Part of a small language model's weights.
Size: width 192, MLP 512 SwiGLU, vocabulary 8192.
Architecture: RMSNorm before each block, no biases in attention or MLP.
Training: 340M tokens, 10389 steps.
MLP neurons of a small language model. Each row is named by its layer, matrix (gate and up: input weights; down: output weights) and neuron, and shows model dimensions 0-191. Each number is 128 + 32 x the weight over its row's rms, rounded and kept within 0 to 255. Numbers have three digits each. A neuron's up and down rows have the sign that makes its largest values positive.
Before each neuron's rows, "fires before" lists the tokens most often just after its 100 highest values on Wikipedia text that the model never trained on.

fires before: "=", "s", "ary"
L7.gate184:093130144066118158136179092171115099145138151161132082170154109173165132091110121081101144149164128197099110189176145083186125153133051204140126184121107166111121092109089077150123099150121098100136127127106129122122125088126082143129148133158145093079151151127166111100140083160141106123097136173110115148109154082089141101154178161138105122166146084132137199136091154151107150127148082159117146169143080171165126145099111096135082107179071170144113133149121187154134130158091144163127126141205185131167112126144133124122145095139115195131115076032158130060093124117149064070
L7.up184:114172139105193181133142110082158114132122186063076113126136115105124112133143127157158160085091177088144104149153159106114116116103136155117101083109121138136114142136115106110090100146110120154191146135159152093171107089085133152181089093247114154114017158165104152171152075136145139101100151075169161147199159141086140153067100161168137123110168102121103154150114102139147144122156158122222130063128120178119101127172088159095151108109126137120121133191048137093145157140154145128113147100101162105167141140169110145130125166129091083131112097160099159082167171110131120113
L7.down184:088146157179111152135101120124155136106120124091097129109113089130106135175114087175112111145179211109165130148124116138109116074150131187148178133176068129141110137170115103138141176081139117133183144148096066092138133110168126084165087109122110092091109161149098078195107123169180150117081176092133171167166141151065156206103126140158086123127113077112065130134144155081173215092114145155178118110135134109145127138108107143186136147119147140120142146187073092107168136076099059094108097092116099148119066110121136155173139186136118106143075201170156135095142134123137134140

fires before: "\n\n", " The", " He", " In"
L5.gate261:159165141161167129162090076117086144167122116141134151088088092194100100160127098118120154156143140117139097165040158162118183143118164132099136175165165157135156154138103127133111150185156171068109108056111132135141140120046070064121130120088142154113142103096117121128149111119196125088078109122058110142146121041129178135131119098172137126180108150124115121134114151136157124135069124155068159116155164157141169192149128167107120148089115112163084138091151178213140098099105101215098146110117132094112153170143072090110097131071113150132157184128126160134141097124099123118
L5.up261:130094157138123097105166145127144144125120096138165127130125062113101070105138104097079115148129047085130122110141086184092110140146159154137196100114076172098107162160171102184129108104096125124124136175162168158171135126109138116140084136081127093140030146109078095117140196144150086123142153160092176100153146115111073159222056120183133114081130177120136145149105172140112165054111176113088133114090091112163143117112113141104122139139222116152099087128109122136120135121160160158087105143167103149071107099117153130100105122119096154070140139154084061121098153119142072140
L5.down261:162159148191159075135140182148105132150095136079106146122099096146135111163213087173162167088143121149192182139133172168131134170107123107121148178140072139064143123121117105149083168121138147080106141084162112125096132106109157125125108078090164094120078137125118105134201139142136172107084140167089140119152105130095087146142092144153172162132153153077167144151144106108178152102131181104099106155159146088135133110153127167119121142169159112129057085129107185176113109151109168164133119128177109168078145100078175137131082117082096097058125158142089049139156078110079073173

fires before: "=", "\n\n"
L10.gate199:104124139097138123181078154116133151126122132084103135185139075150148095088121050144171081118141118139095133099137110113127115150164124162122181123110116121093094103134138155168129148127172167138167083119121111116148148162174149126158132082179149141226101118182136113106131162172105069048075146122132087102091148129189128129061119109120095132154125133064145082163078135131114144073098055142143138139138166093197089185105144128103168103173152149169113157182087161159097097127097150144099091085113111132108144191118125134143151189166192150157128200161140159081123162110106095114
L10.up199:119118123139133098062148137095116098093108167172135101050128128121114094098118131090124119082136135176110131182145092139132153183076152124128106136116111077111185124139149124122118133151133118085145142124063137116144147120119126097062047086138161127143129080169127063111107120175166124107132149094117150118209166163106167088184061138094160158086144068121136213157068122070172109176105081162132140132077140157157095174135126095140152058118129073123124086177122172119104138110098131125162114140156153115166112135166093132152152160128119124168135190092140070146189116142157053135
L10.down199:112145107046112118211093141094067137167074119140166142161120107130100097124152137168150127164130145119126123117157172137124159104189153151129128096154095073096138131127138081109139173111142118124098147123100164165174128126169205090076120077135160145148141121154203142156104054165170103151097164123113159121125060117160135167098145044125101138127107148091136116114119173107122186151108107074134074156146141112126150070141114107146152137105108152079173140194095129070084056141130132182139119105149181115129148135160116067107134151112105088125157100190112135123133147161114084219

fires before: "="
L9.gate279:100143165042151101071149134086147080112165104098132130131108083119132133139061099085162145097173085083129111133167141124169101148145170133132111100125092135163141127115133060130167137099146094155090153129153203119132166143162097097128169150120126125111086111142144131127139141159193106085149105074116131119182099163142094142173099076119183112096181168027101157135187145125172102106093079160186190114139068116134155187130126112101090123113206183138153100143081082100109139138071082143118075097128127139134108158105144164117099136128114167109115169104129154113143161072108078138
L9.up279:145185062072104118202101078077123179127131118115123138156130088110146157061063151121164135153147044070073135121101112099117140178138178132100106042165111152139138093083120073168102084126106122146113133096210194161174090124124103159118150162105144148162121077106139132069129123142166119119110170169129119181187059157160195144151130156119175136152170108078131142166133127096090084115109074148116077085106170110108114142112163162081118151142132123083115127120103108124105097144100100126166128139088131127104102155126095137182155072135136119141121143106130127157104109076135100114
L9.down279:112146051110096172146147109110119155123089103145144133157144135174086133083147139109183133184139125146086118132133145103105132197122145153133131067118127132110106138054141079170142114110170108133147129109141174134104118149152103119110215120176148150150097096106226155040159125134181133105102196149115098156141104177119150134177157150117087145123094165045110109109151121089106051093103108142217123156121152110143090134110198155114172144147149097177136098106118083175134075100142105114142135105096145148184088127171082151143113101109082120157095128115143078167110073132150113137

fires before: "="
L10.gate3:100112087111083133170155160129130142148113158203127079167100086091138102127186149141128178174135105127133146143164124153189091149208073102110130134119142121163157161072155119096173112126129133100127090075216190152144098125117151081156116151128155163181087115141182153091115100138142100156180182136098171152094142136142131173109111129164150145126134079099085151139175117123118169040104109156134150131142147164125108143060138182151187157137203084111088109124117138157124135133158115115120109084096161114075120171132132051157106118138101141147159154088166101114135140156120038102
L10.up3:128132073097138092132118080110118189098102101126135110083115129184125097170104127101144173155156088123129142121101153119147151121105099140129137187139139077135123183096109037141125092095150084135104146085157044135152120103114099106077182118175113122129089081147148147213119107111121144133099094136102120135147125157132104101134216163137161123091123098183069120145164131144148107114175154106147071149088131168174122134121110157160072115154164111078107110137132103180134131108139138227170076148092177148138048175152094147071157078157104103122103158115133102170083154113090105158
L10.down3:090119184149157094121112122100169145151132152090090123108178115106120162144116106123119176111100101131115134114063083172065152166102084141116098091119204166103150070138137177145131097146108079192193129173100143116098125183182115123068127093192112152100131125111112150144161123108136107080118098111170103141124113127135150135162158085095120131182203171092110086197107077125054128118162062145146130092126110172173164118088157164093101107137169123133148130127165132142078090140133163158126124194179102071153139094134164147142146099130096082157087084143094122119126085051122133133

fires before: "|"
L9.gate237:083077179130135099134145120106124154174127114045110154167124150142139055086087161164092158145126190103090149158180167166083124127144136142138098097164138219121165130112127125125167168141150096174112160165135114124119187109119149105142059127182109144150182137093107134147151152089122156100145128090092172153178152117161164064120133115138154144196153125149099135073056095133139116109116062061152153161120133171068099118115118136133166128071124173159166118156113132096146115139128052100154126171162096103174097121183166076160160123115123142164121099148092105145062162116123107111
L9.up237:164069138052167151144119131127152173136144143117106140140139143140121131095095166167111146091126150143115109164089147045176120105161141150089116164104148188138118167154122173073102111100101126139124120105113125138208076111129096105105102161123171166140090124189099126133154136114171063091104133170142090132147088080127152058095138130161132112127130177180132189111127169143131107099083151173154175073154183130111094125116173144033103099115130162184131077119151092137139176168144094116202189098097156083156158103085133137063083121143161116094138124160155073130160121106134107133
L9.down237:146192137110112154127052142186164172082105097104083168134183159153116099164117108155113169157147151138140137116158134086125190133084140131093120132178123168146109129154105127056156153130136101111116104112144153117130126139116153119214142162172097211162148134177102069146128157121113148105115094150133162124131162143135121149120122145103164121112099077127143104143144151165153065127124148116209188097143133139083089134149128143100159166099120149127171172152137124124179216157135153137192114117018141145110163111064178133071105109127152110143130133191177119129117150088203092110

fires before: ".", ",", "=", " and"
L6.gate73:087041156093159189095084118084065114172222125180107176111160116154111152160137120156127111128119109170103149106149145138116174147141110118102164128161108139140108137191168156141083145098145134152154106182124165156171154140161115104105162100154169177198102089159132065143128097128165115166110136125108086151150158134122134106175138075091114162164096151135154133110113156135113183193119137121074172073149180106187168113142083111115134052115141165117098113160076143169127110124043117169161125162127155133137114172115099099188120115131077153163121181115135164092129098118174130129
L6.up73:109085138116123128084075111101051132156195104162104117113160140070098136140173137163116193194173145207148117121146167082169155129131170073149109165141076110146115201123113120107130142165123109085141172187145085191136178109158168145113150169134173068127126178133167080121123067109169118099140149143135106149105163112119118127116114117176147136127148142096137092120161136109143185166149091116181185141139130134192129176140065104109131132186103165208148125096134148101109066082105095166133116120129166112150108147170116070160166116144089131118118146140146147128140203136144095151
L6.down73:113135164096125190123121142160084118164159170147092122126152093089153077092092087102129148194142132120184102155149096122148015128155179119129087141076077156120156147134137126123077121152136173077118174130135162123130138157178163161113145094168121104086130089095134117119086131123145170142118138199145115187123144119102195178152146135191129128129131120192113128074130149076114173126113123145096081137111116194097130113075119101120118145124128128194191125127115131111145135160069119140130173077182184069140180123166120127170150167207135128097121156101100127113105199142152085149

fires before: " |", " States", ",", ":", " (", "|"
L10.gate228:067132121108175165138105131120083051158125091130147134180130112193136106084138166144123173126115116166087077117100117127019075143136168125154156154106107116165162092132127105101140118130098093164137104140120129132098157145164148148107169145120139144143185070132103129166141202135137102127080151137167183097117105137109169048083159167148093124152075172142151033155113119129124143116170075112174076092086101108095115136142091110073142066133155099149120098140105190120103109174104123144098108089159105141151091133105139123173083137106187165105128081162128134144122117142185149064
L10.up228:031064163162155150125110133168138159157127057141128080177076119124118188109076141114094166119098173141153088128064148154120088051128148091122151205098170180130166090117139159106106139150136147149135123073081082179155082122132152118145157161123121093135040139108129022116161135132131131136134115181101123146128146160122092098144134089155112084146126115105098139127138184121112119145148034142133113119151131081156132108139119121125145152165117210106140139163117117109131181163088133101162110141163174118115099162165162120126106123109107056099171123119111089174113171103099133143
L10.down228:163070097104141115075177131123159152084105120120058133093141114074163180148127133078111142089183093147141158152134137184178203182142170142080098105099130080064104165140088135114139126124182141110089114136150144092056085099117148078110134087161191158120138103140149159120110128138119141127117080098144100119129127094095128166144115094114166170131132114058135165115118109148132129118147186161107089114154215121083104093147110104148132113159161100137136065103154150118157193130115192127081149141074119149111144125109060151088155107178145145188067097193131147148106115167156112102

fires before: "s", "\n", "=", "\n\n"
L4.gate342:086179199109094111140120057120148071114097083163147079126130098118112122117135150148084136108124107068101080135141185134099121121118170112137082104104131182097075090150180080143129162176129160127083116151164136085080117083149133093101094163112139161111172087091144157164155134124223059155160183104121181120136132149134076157087151183176163115091122138114108109126154113115093169062147115075116186126120122192096164123114131210156141173126177148140122066137137138129154113130159164135078093078133114176121114130110120164089159145133123120127128133135119105062116169104171114087
L4.up342:118143176125123154157104109104091129137107170128155144162120134154122119146098108087139127169127125135137109148151046134093157132119104072118154160142074131112123127091100155182138190093147090102152107127138113186149156129136067167138203118128154142181139097072138101143177157107145108109121107117073096160123136115128128112095141161104047136124095133087086196108152158122143043106024107132121169093095141134146119191132091124128097116174160077205092161095090106133161147060155175151166138143127171096147104127102069080138149150137083170130143089137150182135149111082192097083
L4.down342:132123176117141167104111182143079143111131177152100103159088108217085138133090152151202143132101110161130129087136120125140111112107075146063137116137147086112160104139120145161131172081124122077119128147120111126085104129126119144172205071132112138119102132098104110136116133130134128091137121123103113093090079114162086142114143098101106149121084079077071149135088142104146081121109149159162127073076137113146127131116148112138129148215135079184097196106121079150190184071136143126179115070134106113110091127078090127127188138182087137105135080182054058150085094098178135144

fires before: "\n\n", " The", " It", " He", ","
L9.gate55:077149161128090179163104074094146099130175121140109177129136184195170119091129116147105101105129132164136159154076125120130125129167167082130120200057108114100118156144089186140141137116122146123136116139138110051174178186060141138161105198115098157116117168139140135133143096131155088141141125143165104131115125135109135117144136149144163139085063125122113128112137152140086123100050114164139085186165103081193102061148126075129137123151157178132161119110126166114094118079155094075102122099150153069124132175096102142135183098182111113183126091119137102063151211075151150105
L9.up55:108175158171113082113123150168126159123152155129141101110128115134092128136074147094128132135120115086131159128125154087139103102139152093114165112126133152134089179160075176159116137142129091064115104106135100119152161179083128078116074161161181137102120107050078152101165093090176160092137195126155169106144082127139132138188123094085142091095118108153114109099108110113091117037123155216127171207168169127198120111120118118125117141120109139120137143116165089109189156113099113141205099107104145110122123185108063126115172097079067096156128113091199157110111108065155131127
L9.down55:130112138092140131075136179131150139143098154140183112149183076087109125140149097137156181169153147069160107134170123102095156155133090151171130048205110128140107127144159067138127163156116111121110083109120154152064169090142123167062098086171166123139105121105141150116162105123161198100156131110116195148156084089157071147145115134134099096135144099139107089121133142137142195147169255162132171101089147176136117109137122148093138067147138153127100155163086155130154131167051137169126148132122177182152083141145143135131108161075135148139086099145108079183134115148111134128

fires before: "\n\n", " The", " He", " At"
L10.gate241:060142141084112098125090111118047081184148120178149143083091107123088085141107147184122123118130132099103155164168134146150129161124151094124096126197118114100130133146099149148107097131089106134104088130143131149138168153141068160144176107160141141173107072091073051100136097147116086117178147117145139188118161189115095142151104098145079138122129129122150100147123118118092095085072100126153171146135142110184180164077135118119032080115101167096089151118092159133134147141066149146157086148125164135079111166124147202157095120099134112153106150180112065135086148114203113072
L10.up241:113149091150120150072151120127136093220103131174164141135084195140115093159137148170169142159094098147159118174166097163161186110159179123112101101106128120086118094130159123095134160184087095126144104149047058148131137121125135101179153047106146138136126115125125116084148102154223188146107134093199152159107099122125074095173201183136150131089161137157125130083090147159131109138094133119097111105136161129138117171087156123191102108077143123167080165079127113121144088146117158148141080124189121149152163174132135174147107145116130125134082143109118135157129062140142152068
L10.down241:145140106101145123110227109134077121091126129056099128159120137072151152082118171183138200114097103149194105126141145162143122092036141110123147093139097132099134165131135106189098058134149137095111076105139120164115088110122122157158069180077135111115095095164132168088107118120151157138105126143106054158084129084098082154102137117132154150082166074165131127117105100096092137159138255109097141123083110137113098140117135148124149089133153144135120132137170146092125143141133145126157108131154145124145171071115136125143176112129157151113141113153086063159124144095143119174

fires before: "="
L12.gate169:100165113051141170159128105104160148088133142126148177132132142076138148081087093125061124147140061063106151188156074133131125163139091124116125056121099165159141056124134142089129098102118132039121092123156132108095169152181056092133139107157150108176162128091163097090113084113115133120096167176126133119170148070123163119127191151102144096129139124135038175160139080141098117111153137093101065111113117109144145118143167145083069159153111146095111097114089153167162147114127103173107171052123091144178108131131140181101106177152136147097123171112158141090141130120100152166
L12.up169:186122157141174101129094051088105083101137153092151154154150105129118114127145110152157134142154100241160140138145098126094126116124103063115165099099159140166092107089102136121158151143119107169189201110088139172103191164064140188136135103142099154076118167133093085098170179139108132121152096085108140143139151135146127132151127170101150157147094119125128127125144139156149123074139117116154105150135125124125066183129128150096113113077243117187170110149102140130153134110068150119124095127059134145126129130124025095090159151123100092142098186091135144093119167164143099173
L12.down169:092100092149104125153078176141145099099115120171098035138130117170170086200120152111151143151191134151121113054116107119151133107130113097152059144165112158143144123175124124067108116188166168170107168127162089173129144126111145128083082088130136103194111065133137102156062121131133159122148153128125138109182143150092175127136108115151135172084108136131097086083151137139131186087121119121198110079070100147140120089098121073088154133091156137118122148109129135120157118060145126112102151159114165121182172098154152114199211128125133110117176102164103202101075110096144108148

fires before: "=", "\n\n", " It", " In", " The"
L5.gate197:141116123133090114132113123098095125161124107102164168206165130065115143122120113145099127147164131072150102192130182149160149109094133102045154139128147163155135115151112170116101112117093104114150165068147157171098176145105089127154137147142131147133150116074104129104084131141100145045117129123103150141197105150114114142130114062133083115153093107120125135065134179105157239165131173138117113125112132092134079179161154089121119073117240155157145173091073198059135114122100086174173077129158131117135096151140087134084121128135142164113099103107068135139088143122112129117
L5.up197:133168082129100140145153126103147137132098148103107127080120193117102121155134121176096160108175132067177163120098127122138153094144134123169155131220119189204121113118176095159082139147139070108173156091127171127143128098144120113122114159132127065109165096076139119178146116122128099108111142097120137132172149079055151114154094165112145141140069168098093196131119106121167167137113161108094137147062159146101135096119150174083166095125163115089118160129059210136151138138151122126160155092114139048107124150107153158109103124116125125061074138156161012105125134087088132140
L5.down197:146159067135144169110160117088115147154079140106116131069098169099101117153126101171148158101152134065201144119080134121130150102173120096185174112194100218184112132129181091152107196173131092113162149046117148160102169108123155126114111149107160067111146095111128120164156116125114127115121144115126121127171138077078134123135110160121147143124106177123095171098120049063124172150123195120111152154088173157098148139125139178113179093093164145116119188121097181116149125113144157089137161102089134089131113149098133168096118103134100113052094148153144036097143135092101137130

fires before: "="
L8.gate424:129031107136093170102138163134110099163197073182195126106131090187095073174119166086181117119102137207147134158134120123129128190131107150088150129162145185145133117117123143132167123085128110145124134064121114113176137162070115154102147156092172096142118086153157069133109139093162098069145161152168117168102094129128113103151081132098101117147074090141125121159095098165146175098151117170077116120103198116103124188165119134167159117121137084193130130153128124102172135153087174168114111104111157148154106109096085116123137125119117137145093128023170123133098115097137126061
L8.up424:132122092128133012111121129127086087092148161096134129099165146101114132148106172105101136192099115140138184155093167104058151126125133126179102087141135121212115218085158074153221109131131092140135128114141168034102092139130115149094124129167140145145142137157180120163153141210168123089126111069168059177119112109114115130110103149087160091173100153120108139085157141173166116152156146137121148123109131131168148121107144104097155098118171146066089147097122109136170122112089141103152104164118098094141164101116143231111131101162158114142118148122115094129162126155087120126
L8.down424:158095069146150109079158152112102076159189136102155155111120138173075095180095134072123133143119105156151183156090138133114160208148135133150148104142101169178094160098131102176193126135152114125161147090161130077158118157152123229107143174170148112130153117114153160124117144142229122028109192092153177127088131157109100122153159131082127077159120159181164154217073111126157134142138122191093120152111123100200118117172109155110137108120110158113109130137113098121139106136115155122092153162113125140165173093129098174123121109149134164107136104078118120138156155139093172114

fires before: "="
L8.gate95:203069133106133185122102173103103129179099148101161093158143079145107157157103096136124146113089069145159127155147146151041153179078133165166153147139117112097125150113153093109121133153093149108080116039146186106158095101155143129133162145145153144167168103150147077035075158143137085112165111128140140123144135131110124110130107111115086068107193145163084113101172096155140127040095177137081117157117140130108110129191151137139136154127189087100117075161133186111085149187119123150199108143145171151142099153120183164158129174130097112157120136080153154116093156147139138113
L8.up95:090092155121097070108074076091097122163182116135146163105151119126108127118073083103167120146128093144117087083136108129142143120141139177089096108148155138144115195101160105161177077124068127128173139090163129137174101123134139133139158102165182115156142122066127094091112138132188049127176110105108119166094138110107142086085117094124123144134149132100108116023196113124103124106048142125156078147182146072141161134135096115167102110147158159151158107174131172114115089161181086144142105132105190157085140110108174133202132107150099148178106161116105133126088190096136087075
L8.down95:181095147128107078118104147118080161173156148120156147123152093113089146130107113122194124134138097133152108120135136122109144118098116155108099104156110110143105202117207117134138087126112122106134160074124128125129068107154178113129123122145164100243162092095121063074133143137150076114176088127123135176100160142140155101111134127144083163132197134131128091054175087128091105128080179141155093179139128076142134118182138144120157097128145125155205120173139139103146085155114106107161120178143182177121105071108143151179100081121088108145104170098081121146057170102146054086

fires before: ")", "–", ".", " also", "-", " known"
L12.gate310:162109131108096133101097154107131085084105079159102104156142072110136096162131150137109181079108079139089151088090215153176113132145086103177120146123128111076140116151091136160147091143115143155123087141177125146132119211100144140098094114145129096160158095135124114097120122056156052147120097125172097124116092104105137150127175099183113171091081075133147133132134104130134133110123058157118123134106124088122123150159123084120171099134073062078098096109121127116110046118130086140045135115094174109161104145113130127108089087156151146065107131133103123048213096159126059104
L12.up310:137113111056111160144076131142067105085236066106134107107104139155117114147125102103129131157200105104110083155163140124165079056123096114146123099126070105100137162144129066139107065120172157185141130165173100120132127196169121143097114188121125161120190144139104132086150132122156155149096092110113107119142143129149130176147156226158101157196130141192202090115106131166133092164107114207135100115135125077118129090166141111109123146112083183172074152112111165119098120103121156131114143173110086108128164148136167140123140081113082142129173117109107103123114146140103134170
L12.down310:087145130091111106105125096081089106140121160120154111193103147083191068135141161133157138120123120152128146148091138157093065107140137091167138087131116130162123131100157081120107058140142150127179118171090141081136140128058143110095112111124130131103118059057124175123137109125114125138079161087125124158097135115130186124117162169096138158149121072130152103196109201143231097146153187142111215113125150115181111135136084076144094098149157105073144106139132103199168151078151123126128155060184122108177129157110127184152190122118119134147149108157100095146105152095153122082

fires before: "=", "board", "-"
L6.gate209:156108128174122087117135147124075127105180162022096150129065130110170141120116152177178103147125069158136175162175133165123104194133139148184159135119086086136132115127176122078115071158134156110138125074140175124127121114105170100121158133088118112118153144096174147158120129173186122120146138219148103162126112138068169183124099082123134068164051147143141055156145131175097124070098156138113100122143113111159166178123089100125168075146102119090182106141175075097153130121127117112138100129161088180179110128134143094117138106158147129110127087096152093137075099122088090099
L6.up209:150114113148074118129107079113093155102135137104150162146060128134151104152201113218104129143122014131111133103115113185092124171176115165123163117123095099169108070150126110115134105147139157113159156082166131109154098118149195101084161155190074153095130135124139113158128094141206079108162163146124153075120169057072157144140085087153121080162074152164125152127116175138130165117123158102197126127121074100155121134161088078168170101111130104134152110168131096108111148139125138139127147088187113154130121112118150084150143107212115068167180116139121144095129097115101106137
L6.down209:078123110104106133182120109138142180096094108177082103191133166163157114096119153180101168165121097109156100111096116165111155138111141157080105171114139190124095107101082150143147138114111077137137164144133113098147102120142183189126118162166104204150096145155084119128154141121092168108108098055140159086169161073162123105126086121149153141107191117135132212129075195104150212135146218139137120130147134074160109119110156141185115130084204087145070144146107177156120114107156138133152161157126117092109135113140134109145115104177160162150157162141085147116198123075130159129

fires before: ":", "–", ")"
L12.gate503:126154100144081119134123117118097141158093067126125168138094096087126076138176180126132125115110157111061154141106181142081133106210119181099160141119106128135129057077108092170164104174121162162120133105134137156191094207092152110124187099145143127090116120161144101137097118119157138149085065075143105190124112097088142130142093115058101133073151072125124135143153168152112134101188151158116171136133080053138064120100131145105104104178116163084162091184115124119143074161148119130110177096200138107172103115128174119098150070123118081104128079117123150109170148127098114157
L12.up503:099091131029140157092139086178113137129143135134124140127084105123165153123128083114143108150112065145144135120064110133104173128023066142147134176088070094067123103147136107199108060134151104125108095099154119151123126141102114110109127105074160154128117184151136136106126156119159068132099141111092140122109141132138173150105126128082169107113113144125127128154158187124205161105126132123171142123092156087090145169115140137181126146157092119167136139145143161136144117148165105126085123049171170132195147120117142081076076158197127134085095063162152118121154095214082127097
L12.down503:115194132107106180149091118141097127116083140150103158103130068145139120116135145104155151132116140108077128131164097163124147101204187151105159128122126159160161118111118117123126131142144114140161063161092130142149120193103155093192160105161085137106121108119121121160121106113116147084105116123141124167148160062074099160145146140170065144098122101127121099112165135162099067099151153137122164112145097119187104121111074086126132095117140178147132095099079128076122142158118134106090101133196123053128089136077181170089196152095129053113066122099130188155131193121107070241

fires before: "\n\n", " The", " It", " In"
L9.gate500:092102110102142166098159179092131116172076182110117131156135128105098114207112118127079140164090120114153158162140109151138127129168193100077130116100125147156110121132149169097159098157131136167149077148116176138124178153079109137146152150142146098065128086060102176087092181135151152128147057102152146183153186131187072162140130145098108143170137152114100127129089175116120150183064130147072163098133130140180123136139166111148210112042139139152138117139162159181103142148184096097181116133149194153133127134129076168132135136162123138177174169127109158144124159140074182110
L9.up500:119120127123145080115099137133121094125139132162092114125110116083113102116116194172129189095122057150110106151110130164157113093142142128110086136119085059099121115127126140148202069130113055135144137168109118114118134147161104113106086218116119107100109083109113112147126157109154175147047125146147099190140132146076129234165147167107087116106125162192062134170045070112070169113068163114098168144116158119205108159086111122101158130129134125148127120121133165120123145108112131143129092165077102122202135146099094125128181181134109118160065127113116106135088118089112129101
L9.down500:133111126150140151120125142096065105156101114128084151211107127128138124104099166175176163116105084120146106169126188175148120091162141116107123099174085101088175129181126140150122103122118128068114112084132145176125126099150141165148087136106207126081083083145094140133097127088193183109064100187158052173128161170090115166082107142175175117106142127120103100125078143115118143120147183116107126145105143097125070146122155196131129077172208127141108181103150149119131180106083177102148084107156116118113145107123157163114222106140111118113131111122062067130123103103121122111

fires before: ")", "–", " |"
L4.gate464:092146167154123104137066136109128156128124123130090173137124118093167134168144075128130133065094110149119236115127134158114184140140140129056116137096049123156125113153165126103151163116120096141165193162148107141128188121173175129175112082122141097118117166153096127127139092159138135140131139068143157147107114131078096089109107133138135150111156107114134131157175101105158165109133172134089050138156126038160139132097116084162175156132110084190201090110145073096068084110142083102128134138098125178153141200140169150161153124162127071122135128187086150127126140154190108069
L4.up464:109108214082114079135098111171085206107092142176122161102132129092150108100149098142114097152148108132158147143160161156118083109153098085127137118126123140136129103118121122144131053108091159106150153131143155120119128147185154106148064073075131138115148115095118068139181137168094123110109081111173123136130126146068102105178078184083163170156143089144128104184103104142117099126150152180102008111153149074097154103144081100151140167158132166149232100157107150082092059133129098159136156087093103114167145143149134158157095108147093118115112129138087131148109148144166177163
L4.down464:129134175117114096149119105152024193128090121159128129065135098111127136120146116171134104140129146103157129131170146137078099122164104090132135166108119125107099082157144142159101065134113165100133134143122150171099086227154118101141125080132143154098133100136115116168196134169118094146113087168171114157173140102124102151154120132090143207125090102157135092201154125073141055161143147176111064146169139138108138072159117128217138162122132158111195098110104114105120111137104090146117169113088124121176146190165101160114112115102070127074084150135123147155116098125128190203

fires before: "\n", "\n\n", "="
L7.gate156:107166089159172126123138063143113115174101104095085166136129104133115115163132092109101140115108081175121145167126129124083176139098092092156157145165117180116136173128087151155101117103167141117147108113152150069165171143146116156104165110157165170086087092102076166119139149152181122115166134112131088107114089150127151071185139127098107153127124150139062154193121152098155163129083100188162091193092162136077152203145106078163019103075159171096124150149142123170184122110188141125135094123151135092145122153129136110170097188095164165185125104084146119084127126066129133126
L7.up156:097127174070122145157143065097131152140107105174134136082159093097056173105105063154077185096165125117092140133083131184067154155134153116151097123133132164090126090208069204115158115116120140139142128082132129142132094141164178125115183141153150112149142145140125127085163098123156090138120185078116166198170157145069134086136107119146144140136171169166093151127120130090169175197153123122140143147131169115150139160118158155096130107130203094121101151114118103118150144187082101167130064135075103190095136118129111184143101074126135136144125179151156101149067116093160109095
L7.down156:115150164111149107130134102081096142186133124104115157124102088118053136126099112142141182048153082163102155157113123105075130111163127159117138124126170186098143105092113156114165148100124128091128138090122134147167114136161155114066126156178158112129152125117137130096162166167108044127082203074104145136096127131087144077166158153110140141148148200132096097093181061124146163100091170205132142136102176128137124161135150090109097091070167169100150106165113096128114124138152143110153005105151123185123122141118100140155112107152132175207116153170170146127132136065108114090

fires before: "The", "=", "-", "In", "As", "There"
L8.gate148:152143137145124164118222117100092140178122122139103154172142099123164125101161141216162151136105142141122161084091169126110133104090089136109170115140136165116088125157104080134130121174097143120110099111164151110137134050140114184073071079173219075153066174092142153130108159094139116096113058135126090159111111109161183143144088122120180139103128128143163143156123110144117198070117121107129105060123143114166127160143110142140117037144195139137099145116105162113122122169154157103155072098117144118111156166174141156156146161180085147150174112152149151106094109138101063177
L8.up148:111078143157106111175144088149151183120109138121165138159113154105080139143150065162116121093151104103167090130066202144146118078147134087156114127135130138167107080180088127109163172095164143089103138071165130159162128140139140153167125130063128154083193149110112161195141095105137152139169112120141151170129155071135142072158123135117094070105108109139125175107162177135181126130096131098113178142134120080149091117071143156116075116123164126152103068126037169115105078152128089140187146102131079103100090144106168076133138160147155139100047150153089113177092141108062137100
L8.down148:088160135125137111183187106105093120144109146143135164147112114146121153052117119221159109156100093160136053122143126124162128048156139132143082112099169177093120128159085128154146123109140167087085141143183147122091096154142117129116080098073162095148111099134182151191128104084126157142129135106124176154132129080152110145161128157087148107119140101154134137079167125116146197076086188142132123108094121103157094079058116100150061054128201153148102116060090140080139113132132110140165124087148139121092121167135096108152203159180135174113121097164146124164138133072089147143